{"vocab_size": 2048, "norm_place": "pre", "parallel_block": false, "init_std_up": 0.0185, "max_grad_norm": 1.0, "warmup_steps": 592}
MLP neurons of a small language model. Each row is named by its layer, matrix (down: output weights) and neuron, and shows model dimensions 256-383. Each number is 500 + 25 x the weight over its row's rms, rounded and kept within 0 to 999. Numbers have three digits each.
A block is one neuron, or neurons of one layer that tend to fire together. Before each block is what it responds to, as a language model described it from the Wikipedia text at the highest values.

Description: Year digits in dates
L4.down248:510514529508504502485489572500500502484490506493506465506507522490487463487538502523534487534525514500444524521513521510495516446496466528472492487471522477504497505504472475503486573530539516495512484525473568467512450481514492492507442495429483518498505488519468482507541504478497506532456503441495497503512491500524519491545523533457485533476477476469522496483506562481440514481499
L4.down484:536471480520498503494470502505509496519472461490450536525482506500499519513507491516468487532475456503516540546530494520470546453479517480493482485521532487483518492474517500483490511564506474493528494511572462520503484455502457445496526526480488472504490505523511514477480471476476477486480535477525492533523499523510520546506525481471490518509487516440496585484531545520509473478496
L4.down582:541475493474458486488447541519485489505529510473515538495549524490458505518500484543513487516517490497490541516490513540543458506492513531491485487482468467549495469505477479497470497523519501515537536534575528483472462444483499488470487502467436504492529498498478468501502462490470452510499523522442500504539512515493480483527499523465486510493480482475511521487524493508455510487539
L4.down697:496460479477541454447485537526522485495493527485516536506502490518497519573498490495520476504510531479498535536504497504517498488507486539527475496527506485557536435481489553508478528508499434505487480546499489552465494474511515473487517525471486512512511525531509518521470471502435455525479464472532513511495481501517455500474505480528500501502471525481509452490510519479483481495501

Description: Plural noun suffixes
L4.down24:528502502500515511515486485527464477494526511491513486539523530463483485480522554530527519495510461482477520453489458520510475484521482516467486481527564500533505507499469507481496510482461506506468559512522506475510512495474468497477488494495467520499541533536512473467531525500521499477483536536486517484497505519516514522528441535537548488478518527510537522508484501483525471498504
L4.down25:558532501515515487505522489517524502461499552533465512497524520536548494487515502512477497500542438486509555510507485529458440528531493552472477467499512511505477486517511494503509559476492515565496484517494467487507511485505468466513486453467496526510531479514503541472478477493504509488491470507435516510504469562463494505520496554511489517516526490502496469497510528487495483498527
L4.down474:493483501508513518518465491507482505519541530514503479504494504486524471524523506548565463540503485474446542549516478453530482489499526506479541481478563520467523543501516482461475517500475500418491491524537459513538497488494485526495552520501531487501449506549501478500506527436493502483479487501493443517521454471481499534525501491499492515509531484501514477510492528493469490488506
L4.down1286:517515471495487532521522520480488475496516543476490488542500518509494503486486500524536494488485474505486510462544488473527477476498484536537469483530490490532509449519489486490510495483474506498511456556570489516448507502500512533472492478501516498470490501526515485455492472483568459521480517547466522475523426497465495453557494511481519480445515517505478496523525510481480480536525

Description: Word and year completions
L3.down40:448488493474461547491483489498520489522539468517478518534501564515441497510539496498516493536517529539476488545495495505479496487485487483508490486510500501488514516476500513467545489463504480430509469490497502547511531498479484523529465531457476487528476487473494489500510505509497502510478513529446502509496502518492528493514497524509467456472482496512518481475495451528482511497499
L3.down102:509494543472529484529528524493521492496502487471502495475497506560482494479481521519535494509515492535517493488525485476501483495497504510505501500468516495501475517458502503515490524474527517518500553513447497528552497543541488495485567481521466501570479479499495536500537506437463477500464507479460430497484513511481510481502526518451524553518511475470486480473493527521505499490493
L3.down146:519513499460518527487523450475507500451529499448497508522462479490488506446483505499522458492479502496511512447493530515453513504514462511435506504521460493490506502510500477462503474514454523466521527533481524507502500504458480480503556463519488500481514527525517469505487444524492527484477567526510504524512529517516507492497475492470522515483526511459515522517492479486505522477518
L3.down172:496497503483528460490509512498543486540514515486482521444510484546483479499492560507500536520507503483503553521498457491503451437509510513500481485495503536507512540551525479487479486529484514513485436493486528453511523499488573492462500518500513468498475487518530525489495485485522473523506483554482495519470514481541475466509499469474487505463526485524494519541478499490460466474517
L3.down298:498496526490489490477533523509537523468486497485493507500490481467481519518511527517461508496511529499503493494510501515482520537480482480506497523503459525458538491462472472508432495518512459470437499500532489560533505483487484482540540528521510541485477516472507503510490495460468526431473492455556481540533546519464529493469512490489478496524522488491521501493555483454480541481436
L3.down301:503508526483498550491479487486468531501538466526486485439512486486549462491510517483505488515520485510546489498482483528512499510510477470557494503498516506514512507514444506529487474506528538464485477488491508507536537490493537488519517465500517506467512480532546519481513516488495480448477474523512492509540485525470468487524506511482491511526505534493536510530550468498478478523512
L3.down311:464544490497532507470566543506510546478464540522491536515491498509519449491491515493545519485520466522467492509490540486493505468510482480460491484522470508511534492516529523514491505468473485483515528504514541480523528508495539442494553500509454475497484496568506501482499477495540506491524504505525484499493536478501505455504492495503537459480495468522468460557517469527455462523512
L3.down475:476500445535506466468496475522503534505453489492514472491518479545508506525453498513526477554458476523460514491519525495516508519508479497543533508515525477548522500455522532497446550467502493516477480517501472509544501495548492480489521503518455492488492530481484472482457424506472534516533490491522468471483511525484505487528472486510512468518515523496514483489499495509507485494505
L3.down657:479493479496474489544485471547475512472501499484516489493481524539486496515513478557523503455493515470495494497480519467478507524510539491548518540496463525518475464475497505505486491503486486505500519502526512437498521496522506487482530497510464500497508500522473505526512499487468479483518510494487454485507511528493483522498499486488502534524536498459532481517513462513530480502528
L3.down702:551521504518522514519465507521491539487498542525504474520495501482502487489480456551501463473508508487531469483525517474521467443460474467479470477525521487491499498521505451527530529474538491514517547518508532491480487512456467515447488494463539508533526501460479474494476497485490510441467513522523523534525501547501482471510461510480478505519461479503481478511521501499522515504513
L3.down786:507476499484505495466458498462488474549536458505494513469523548469496505421461451492522503486473529478421485462502544538519498511462488548529508515458566491508474451499521502469486558467491530506518544490502529496522508488516523508461530506515496497515486497532503511502485483527490484499473490498528504450510488510491498514523548468518463493492485471506478505546503486468488520469507
L3.down1089:522494454522504504482527467519506467507536484505504488452496520469486489497509491513493462523411517519515522514487530466504502484517461496468485457418528515474482543479488518492522516492444472503492461496475507510503498508491494430535488494452507490521518512457451488504492464526468511485536531504489519548528526507518509480479537469541519505503469490484456510524507484496494526505485
L3.down1226:487519529536511503479470494464490501455483509463491509507491462489501502457483511501552533531483507532489519492524520496478461558499485518504540504507515486492489463526513502483515519482536496494512447504510494538521484522481508513485512503492512524483511507451509565547519435533482536519536482469479518485461522502458499496510517524498525520464459492499493474541498501493512528464509
L3.down1234:489485528530499523517493461537519485491459495490512524520511458506491536486526471514494531480531458447469519522541487501504468515469491501511519533482498524506505491507442459492499470519527502512497483503473498503500502514485504486505478500478512470528472479517499476487494505502487512528487505475461512478486518474548447482523507469499527506502482515463562518536518478503466450489472
L3.down1292:490486488466493469480502497494502501453484507536487499486538525500537491492445545537519488517475478530479512492500528484545478525516514552506419502512517536487528508517495502494498567483512473563497506510496526532497480555480519499501495490475456492490464480488481511479478514483448470478513463524504466487482518537480498493479499493497481495472483489491484492474508561520518513527522
L3.down1310:506510526490467508511450522532460485529559478499475536462522527506475502492463495513494456502475475485469524534553521531522506483461492487458506490486459495502507443476498503530490536461485473484488501483511479521498534483485535521493469442487523492491510495470478446473495481484524484447468510501516505505535545529523493477524499501472506504467490499500519443524545499508468486510518

Description: Year in dates
L2.down911:485499481492503506502484491547502534485483461535534515492523484497486513473504486531492502514512476473464564485522517495512500508507442546558519509474486495519511474453501501511503529540474489508477512488485557501485496496496524537496524507484490544513519508483528468483498504493496462469425507509501485543512512542491554502472509525513495514477498526487484495499523512526548469515517

Description: Word-final suffix pieces
L3.down44:503537487504543474483504510497528476435453479476470535527487508522491473482512533523534495481554514509505489538454520503513489495530494525479527427506503520486475494480482477437497458503474476509484465548462483490523510512522522523500530534485475533518492487507503451522522508499515522485473484500506481488505521471539476508476512534474513495536485465498524467454500466494479482511485
L3.down47:504472463494522524479511526490522520533505499471514494518510524542484519490453541486495494485478498517476517538559504517508510528507492505503465464538502499536486483555481525457487547457479467467504513464543446538483488482528463456498483473477477490501523533508491470493493517490512481527472489512457499528473483474515466523493448507480514512488484477515547477530469510504480463511480
L3.down59:483515535510530430462507481515508519500497515478451474520490531468477519465482464504518512502509490503492542511461473530527481487485474521486515480444543473464531517476517492531535517498477494488521528477495494480477442514532505482481507563480521513496510501515486463478547495515552498518518491503414420463492511481541465490509484493497519471503553468460503499554473500466508460484488
L3.down145:511531470515500521546499468483508541488480528483495499503532474519490506542481489535462519467506531470471523499485484475489449490508482465495474497504501483464472473526485495517510486499532472513461509525523513481478542500479524551452527536530520499532499480504511511522485525504525511464444482502474552484468491487534495495513500506514529511520493522514528519509486479531516481471463
L3.down202:507515526531509512494456505491462458493465461517529479484499479497514494485461464475502482528516466511478517465527544490513511484488503545529514521536512476494520473547488507472519517493514468527501511511489516513478449482506529497508475474537546559524553475519489548572478551526470495524504473524503525477498471524482463503490485505496454505506440501501522441502527442517533493549511
L3.down324:489493493527489529508450512530487522487507485507486534503485492469514515479490508529458482542551473484498520512529501526509526507515487463471515477478468490507509511500502511462490445510516518468528557513490501504513505526440521428484472511481463496532481501508508507490505480528507489512504559499566480512517541548548472502457471455513572519531489539483528502476500493548491484480500
L3.down377:509480562510540480531503495508485501513536508511504494515436519503536500496512523459531492456534534490560475488499443501512530483532527478549468524508492507470504545526478520479492478521496465457487487518474482519500504517459519494516480521484491495508481486465509510517496509517488534523524520517554499497540461492501485544525471527497518513526494532516493498525536455472518484517478
L3.down523:534516452495514501479501527478487494506487513494501525546487508487467532511484501510519530505507532460463526482490491517497488475464470534515513505471496546535518530510496521486465507486486479515478508467525515515481489506498521488488497529468510501490465487525506523538533518495468503515461490492461460449500511523520482506486487481414503491516537488477538545501492459497490475482494
L3.down597:481513499495517507543462544500527471504461500476476512476448509490494469544550490484485488496490499490520460551537535510514535475477493482507551479482502523492475512524478445488453435487511488518495495501541533480475511506491513506495471499493451487536488503489513462473508441512476512497483516492509513465507457482526480477511494492496558492534523502472524443500535544505532500508498
L3.down755:490458489533504519484500504518524482470475482525461497439457511520487483514556494473538498482514541511561482497519491516526514560498473507548540499470452484517484520501510517500511517526504515524487465513497515498543522518519481517520513462516504498499472497503436455513543530495498521462529496450477535502509446490463516501508486503553485512532518481477536496462539494471462511455509
L3.down782:490490483501476522504529509474556476517529477475526499513533498474496543472495452486474524511532512500517499455466539500497503489475497504511469484507517512525546507498538496503512479498558447479518528505491485488514519522463522520483507493493483489518490504502475524424544492494490517511490515538464484497490467490512548516489507481525490481500482528518523473552488500505487472515504
L3.down1056:474561509500528479479490515531471448511484489514532506520468482498492494535529535506538515504500491508522532497509525472501520475504473517484494494479508490483518513509476525512459496492518539537465478498484499504491489469514491487535472484519509495488477464564521532427482517497517478506503502511489501524442499473499457483517455499464496511481508476537497485512502500450499479479500
L3.down1067:518520507520494475499529477536440515527509534495548499543509470506476467475544514548463492514508548535497499515528494515516526545519486495460514507490513491489494522525533489527473504478553492527516501479538471484506474510469502500479458554539480521493552515445513516500503508519502504534529500496505525491559473508518492524486474475447485541501511482455525490486502516504460520477516
L3.down1142:474432466483467544517493523524480468509510514531514496477512536466483485492505500503518525521498483488477535474444468486524486516480479507470488507544510463526489548509468532490531509453502447527507535501516501521497482468523488502519487529501490475534526499478532492479533498487509516492459514508491512504509479508507496491480464467484592475527476492494466508518482487536531515481483
L3.down1165:486473492482531537488500500556483490554473482457509502479494509485519481511527533519501532507464493500510518520433475472538479497485489497514465504502525517524484490546470489508501528435506483474495571488495531527499474481510470490512509536450463508511505506557526497508494468534485496450491521487504454470546546486479491501487506493480544521482570485463542466498532484505485496466463
L3.down1283:504489504491491477447513483548423489475507498519499498502497514514485498520455484464460496488509450463516482484494486531475446542517522524500498488517534505506473507551484496472454499498482493519518524478454472516527521466493507499508500512450521492501502512500485463515519486526520452496493496482502514516511539530513575547507500539476492508488511508486487493492531468491509552523498